config.toml
n_layer = 12
d_model = 512
n_head = 8
n_kv_head = 8
head_dim = 64
d_mlp = 2048
vocab_size = 9360
activation = "tanh_gelu"
norm = "layernorm"
norm_place = "pre"
norm_eps = 1e-06
positions = "learned"
qk_norm = false
attn_scale = 0.125
bias = "all"
tie_embeddings = true
parallel_block = false
init = "trunc"
init_std_qkv = 0.0148
init_std_o = 0.00301
init_std_up = 0.0148
init_std_down = 0.00301
init_mimetic = 0.7
optimizer = "muon_variant"
lr = 0.00947
lr_mult_down = 2.0
beta1 = 0.95
lr_head = 0.00593
grad_clip = 0.5
warmup_steps = 200
schedule = "wsd"
decay_fraction = 0.943
decay_shape = "pow"
final_lr_fraction = 0.0
batch_tokens = 131072
seq_len = 1024
doc_mask = true
train_tokens = 833400000
steps = 6359
dataset = "wikipedia_en"
MLP neurons of a small language model. Each row is named by its layer, matrix (up: input weights) and neuron, and shows model dimensions 80-207. Each number is 128 + 32 x the weight over its row's rms, rounded and kept within 0 to 255. Numbers have three digits each.
Before each neuron's rows, "fires on" lists the tokens most often at its 100 highest values on Wikipedia text that the model never trained on. A number after a token or word is its count.

fires on: " and" 18, " the" 13, ":" 7, ";" 5, " a" 5, "'s" 5
L9.up1139:118132092097144079123140182066102124145122095197104110103084136186081102148157222140055120081144124102147089106163110148077110201099118130127107126096109212068129125112199086122137096065065148137131136146125147117105139157116124182119150139136171080126091178145050141136182159101183172167154073142152094113132142124130138144106105115115108205132120164148110149120144113153169142119189

fires on: " until" 29, "\n" 28, " before" 9, "|" 8, " " 6
L3.up343:087142162159150016102169123153128159136143068090135113107146157134109128185146157160133177151130130149099115088132100116082163133160050074179121160101111120132078159126153132113118136127104098147146132164124084182218166124186152094151107183148102119135090145221105142110172133148109116132193142170120160115167114087113137123143176086150172125114140118090075193195087139137134156114143

fires on: " t" 33, " p" 9, " s" 6, "ly" 5, " G" 4, " |" 4
L9.up1845:137152141086163127114083097130107171152128041103086102083141107068177136134106092082103138139140064100177127150153209117143141229112146113083125083136155123142124154168151146124137123180099119072121118135120110097126184178094136136111154099158104130080130164122107076079187186131085103105125138152123098158076159103031139105182133118077133101159148171126141161114169043074110140145041

fires on: " A" 37, " of" 7, " de" 7, " Cast" 6
L3.up390:116155146140119122136148120151144080123148143150158128114099182144155179075174065135148133110131151117077110091129122161141087132120081139153133142077081139130114185176176097149098140152115066102138141107166151240121088088145139123094127162088172081119209119088155149137172092048140141096145191098086147103084148185125085142112113105120122146128129104112113119124081156112111106141140

fires on: " |" 35, "|" 7, ");" 5, ";" 4, " x" 4
L9.up680:097058149142139106114079148069166117085139095139102151115134156097112146074147137127129082114104088128105090153163127103079205050144157127094140162163113124108114168136097223091157142146133119140141118114101089152142076154100179127153106137159136137127157137110135135114209163116087111145100098138126113117119100139130114144112063096187123134188170105167190124178090088181157174145133

fires on: " C" 90, " G" 6
L9.up1641:073163111101169146115164165155182165134148120143132113101177050120136066110117151137119111146128042148131160125119094073152122209147053139155133150149090056116094103127060083087166114178144143118143162139159164106163164118101151150185124129186151147055149167104082141171173155076098132171066162214098136111142136197115174096109113165144110104090145173126130143101152143101096145083106

fires on: " |" 40, "|" 12, ";" 8, " Candidate" 8, "==Pl" 4, " -" 4
L3.up44:126101123176121160108101221146125074137139145111139143170112134182165125183145155091115095206130101119157121112113089080078086132168159151156114175128164174141121101083142138080127129137140130101162096124173126185159085145125130129152109162088115123095121139103104148185111141094130143036138076113127114123114089145144099161148136116121164119110145092162144118129139093115143163126075

fires on: " only" 19, "I" 18, " Pro" 16, " first" 9, " pro" 8, " \"I" 6
L3.up1230:140077123126095086123116143079155136084086130110146130095122142176103062118157092115128097152170114105112127162145135198211105149118148159187129062129147082124068043127149109117156103166148144122126118193119118156154180134131118177130121156124140143117147131113131143122106074129130098102175095147164098094085140148089111208087164122137086095131097119107086131128087103158110060176131

fires on: " as" 23, "A)" 11, ")" 10, ")," 10, " from" 4, "N)" 4
L3.up1406:116118144091109133092149151136157139121101115138158114092176109097131169161105114154140121109155169140134126090093160113138105092136064073117122098111154154153125162097132116118099133128084093161122145105189094108116188102125111114149093165106077177103153151137077159114208136140152052138083172126078126094143125145118069130156058171172145110120132113158119164139155138164146134081131

fires on: " |" 33, ":" 9, " 3:" 9, " 1:" 5, " Ray" 4, " 4:" 4
L9.up1486:102097070165118153154143101142132090061106209149121156154201096162126119151106087158126123150122144087171142132125058121159123162099057192098106159074156150136140129171158138090114141112121137092117171150108158074090137113204126133122202134168085129137180102128139076091105138161157162130120088161141113121154124154100176151128107128082125154130188104186111157163157126123095131150143

fires on: "m" 29, " upper" 5, "k." 5, " Fort" 5, " under" 5, "ft" 4
L3.up58:109175135117147109127091142147134117105104089122147129072101167090140128120086109114156167174142142143129139074173138221123102140111116095109157117150150194070146114163141183095132152150141083137132108145102122125104129096161149061102088176150114165179093064090117150135111182130140112104102173104083115126158076119163105137114136061152125143134130117140139048163110139143178096126114

fires on: "|" 25, " |" 11, " ad" 10, " Ad" 7, "ad" 6, "at" 6
L9.up317:147091111152166108074083151135147152108130172137143096147160133132156153093157115178112096148080121121164154126084168099145096126112128128158150121188116119102107137119129141097153133157090170118097175100134148147093098184179146123154101117060118104215113118166096144152127051127154183087129021062116146095134173089172079108096129135162106174164146115157064146149102150134122054088125

fires on: " |" 44, "\n" 19, "|" 7, " −" 5, " January" 4
L9.up163:084137083075142099107121137168160139208132137134160168176097048169101135137102088133156132129092108186108098110101095123080138126150145114179163154106102124165072103132126139126134124090068086168124133136144125189147143124183074166153102151094100091161118169168084105162135169145134147088121091133106080118157146114103122122114097139119130110092114106142169167088097052133139138082145

fires on: " |" 48, " under" 5
L3.up1302:085110108184133119137120138146149120150069111090095109130101123122102097130126123081093150121163082073164177084136158131115129146139102155115123120131133052082136124146146141103167144187134078179085164110183140119115159129151120173124142074134150141143145114126167081123109056072184140126117130142145160129121110147193077077147103107112125147135129111140086161106106195126159131134141

fires on: ":" 17, " 3:" 16, " (19" 11, " 4:" 9, "–19" 5
L9.up1910:181133101116120127142188201091181137136097155120139093147152187138138084130158138101173134145109152085147164117126070105097143141145126121185083173131096172114110101151136117069136151105138150120153118126145129074098104122211152062110153095076053109161096177138090151135133145148187142149064123207128077157132088155207127122144098160089172110123186174103127079095152128144111049139170

fires on: "\n" 86, " |" 4
L3.up1902:067086139072112101109152067117133181168122186127104085123141132159120150136070099135149160138082157137112105144119052121121134131119094135101123203130119137133115157132115100104093119094129127114127146147134106123078168169192166084080117155184119115117126153097079083095110106121132155182125114115139165096168182071138098112094149108166170146156116147117150159171124140135130133154113

fires on: " G" 64, " D" 19, " C" 5, " g" 4
L9.up1968:111102174089121145123110138152163158129061099116085123105130097101164083161163173147097144150105100103114161103117095165166153142116076175173148144168128123145110125127142131134108116101057169160143115132097174111128162163092181142137148154155134057154124156144149150190122142073139091136116172109143110092169149186129121091121126175054078144172135110165162118124081188130215109123095

fires on: "/" 28, "–2" 12, "–3" 7, "–4" 7, "–0" 7, "–1" 6
L3.up1711:094097150127096126126163124191203174086099169088149165111113167094158103128166132150083111136119150152118086135099153113139157080130108152119044120121079041149093130058122128139165118111116124131110146130154115088109126149156127105137191071142150154163108114143130157178093090127149146052100089120186136147167149181096156094150111121138145103137128112124153095128160148107124119118096

fires on: " st" 41, " described" 5, " rest" 5, " remains" 4, " St" 4
L3.up1679:154087200126164159147141144123151107147137138153155092138142170101116124138074125064102094141128131100097128164145192150111119179134107104096136172161093116123062034124153117112134101135138154124132155125081135081080197121143097111144124088104100146135126133110138156167120107157132137135133086164142193070170134142109084131147130114092111137112113108199128139146139148111097121149158

fires on: " P" 22, " R" 17, " C" 7, " f" 6, " Bl" 6
L9.up1:161154092071164130144090185178113147070121134144154222130115081118109155106129098159146066129163138156066101126135076131159144149151088097117133131159086085157098099115154146133143139171165150126133156152139165103079130163143131148170114134142135107150129112091078155134150099117136071122078158103160156076144171091149163159166175159174117136114097161149131160150118128103140137166173

fires on: " |" 35, " +" 13, " " 13, " into" 8, " to" 6, "st" 4
L3.up465:191098140158123072169190133164145103153106102145171152119142130131106141155143121102131119125152081144095204075069137073119118077134144171107123071106079097028095124142143162098137183116099137089113103085149125130161121152170134104107165104115119131155127109141157057086088076135111150194160130091112133128157111126151081110191223153058193112117207092068170153134114083142108146118148

fires on: " R" 42, "R" 6, " H" 5, " pl" 4
L9.up1588:117124119185133097137122140127090100082080133124110100107160132052132132166108144127182151118152163113131090127147106168179101111132148038084170110092140165163126194092142130068089141194106201147113161181122140099129144119208128175082068100132088153133107141139055148122089159123087145100134160208073160111110128167094150098152068105054152121103146122136148135110114122139093077151139

fires on: " |" 46, "==" 22, "===" 15
L9.up1785:110086134134092112160141067145121152104127150059154158142099116046160114126151136117176133148125160153075139163066096100120114149174083138060146137089090144142088127120148133139125119156128170143168114162165105089157158095125117127134105127109126148162156166134163107111129131110120120145126175135185127143129129175140201116158128124118171152159098085143148054122144154177139133123113

fires on: " |" 26, "|" 9, " b" 6, " −" 5, "ph" 4, "==" 4
L9.up150:124159124099101127144136155194171142153128103087158136123093158115122124099148123071125140108114121137100133116149183152098141136084177129092141130155150068144112132107105105074144109092134127124127124099114123149097127129107192060122092123157132085119131204177075139120071187123101065119136120107126089104123143152173119126154070154108124136157127153091140141146096207119176118104096

fires on: " |" 86
L9.up329:127082069135164107159138143134060169106100118123138086141118120112123140104065108084178067146185048125145151096073124169090139127156082093136130122123163086153093126096119160094176121149042173158064172117155138130135112141104124134102130074180144157163087229118168136127160102096096134149146145118126141154065150112065092127202167138113139147170183101116088134137116108162117087150146

fires on: "ic" 35, " Bas" 10, " al" 10, "ian" 10, " bas" 8, "us" 6
L3.up246:135101070143141139103116130147083087126128157144146158142138105103119112095161135108162087182110079111151120100118071129159137057140131165123096123157100122158118143156191215067109144102152121145086103104115149159163099147089100231143166144127143113082116134114144142067130139142139128124110118214144155138115183145077140182156123152214136110111110103135087185140111117132129101178159

fires on: " h" 20, " ext" 7, " imp" 7, " ==" 6, "h" 5, " disp" 5
L9.up748:146118111117151106095113096135101086145064104155108112094108129126144118108099086117107130120104098108159167145095148162154120119103101091121119157094213096129057083136098103208123146138100157141130137043187169104133142164150109112156138112139071134134118170131150111161103139134111153094173101079137081130165098199102108169114128184131130113158171136109127138122111128211110114157127

fires on: " |" 35, "|" 13, " " 8, " %" 6, " hold" 4
L3.up1133:093147150161106100083189150219122071169064097146152125085123110147146130145121148118088103140114169165098116126161174184101120115185069098098144121130113232142111105132135169146119141098183119141104156133070103134185133170123130121148129206195152131122138077149123115148188090156109163142137146124124226093127164141131091178092040084131077138145124209155077097074123123091132151106127

fires on: ".1" 20, ".7" 15, " $" 11, ".9" 8, "-1" 7, ".8" 5
L3.up194:105121114116139138141127112144139151051152104095149214169169102102075183094201167126099159165109181109133091093222113170140099116132114120191078124147150098175108145091157167081144154107167074130152144135083096106113047142178126125157157164142151156133110149168132097130124111122120102117144140124196089131145187116147090155169187085113172104130091128175134094155085146105129069098106

fires on: "h" 49, " sh" 28, " Sh" 13, " h" 4
L3.up295:152120187103120134112138153150106089164125129158085118114111148108083160135119135123170115166106183129142173162139132098157077112081153085174127069179181111090113129145157145138107129160053119127129118083132155118109149148137186095077138092109157063119150154075039077112096176040149111106117059140098120166122069111135093171159104194147147095080186104057126115152159113139123076134119

fires on: " |" 62, " dis" 5, "omm" 4, "vers" 4, "ass" 4
L3.up1157:116164096169124126097124110125113183141105115112104154160079152130037115109147126144109142190125154083119150107104166102102079141151140112136212121136151125134117094114160109106168185165134131119113122181186100133154117169121049121106192132184125103142118151105158115123145103066142088109126137118149160158123147110126118083160173107104119185082141100108118082161110173152102128087136

fires on: " |" 72, "." 9, ")." 4
L9.up1440:108083151135147116183126091148110136109049189110102152116137121128073104122049090182195143137073106113144119136061151172140090141173057169110140113111091188149090164143142133153109090126125231139085123120120142074117152134151194135069139098151123152110126152102162108099124124118124082180114114110111129142056123163129094105135118116101151126128127145093120136120089152148181139143136

fires on: " and" 41, " is" 6, " very" 4
L9.up822:172188190131100116089159171118097198122113156141089121117116119183115184109145184188117105091131134119132117074146097110136128130111116151095131173065117120131097195098143149142109062135181163111125113134125084091137137115158107135146084079079156089176096133114086127097143127126169126130153093141210079146145099119151160137117124094132133164151164178099119133109156084079165143190115

fires on: " R" 50, "|" 8, "c" 7, " |" 6, "l" 5
L9.up1109:126126113155121118108123183141142111109121130089133104116176097115141085156134089099114102187150134080109133149109073073152135127117138177112150115150192105148149092153052111048130099155149107181109152127127124129174121114113144061110110174098165127174141163158124149071098107108088160078127043099141132170138149102157126137121142104080146121152206168140134161165086134135120050064120

fires on: " Sh" 36, " sh" 27, "sc" 5, " Sc" 4
L9.up1828:099156133142148135155117082134205104159150160089110169189171157099099120200165115135170111208129085181155122120163185151129148185121125195152100110075151144115122116085150100134145092153110094181121172132177141118143120127174151150144128123129156114101143121105107156108139169115146070137142102127143119151100153128137131187180156130100107099154168167111124166140092102117143102104076

fires on: " S" 44, " L" 24, " G" 4, " B" 4
L9.up1365:099145131165146091110049072201094158108116093140054110065109105110077111163095142147098152125160136110129155081125122072150109120102103177102140104114107172060183121131121098148142063161162203153119127119105153169080147105121092110105082103115153170110135109138129087137163122166153180144153144113131132124122068111136137189166087103123176106159085185150174131152102170163186114164115

fires on: " one" 17, " other" 14, " that" 10, " method" 6, " bird" 5, "x" 4
L3.up1180:133090150145089102134108127124112110042111150113125121154097159155119103127132086159123045125163079153121160175152116088169101130132123135152186102169117132154156146154151122102163116165097112132112067077123135149103097163115129146142116142109172123122069114102157142123152060102136117140137115159079141137096113176153076133132117137168114109092100209112179104130143082098172176150126

fires on: "–3" 11, "7" 10, "–1" 9, "–4" 8, "8" 7, "6" 6
L9.up1739:096143090127099142149136205155155153095121093082224147125108133140102121161174099078169162116139147118143130130088160120161145157161157097140088161150088093134082163064141096103171102099110184089159138081137191057081133123147190087090142118158190115103124076065182111108118112140090112125118123131152071116160070106094121174127120072129102181110131172112137116111101119156162159144136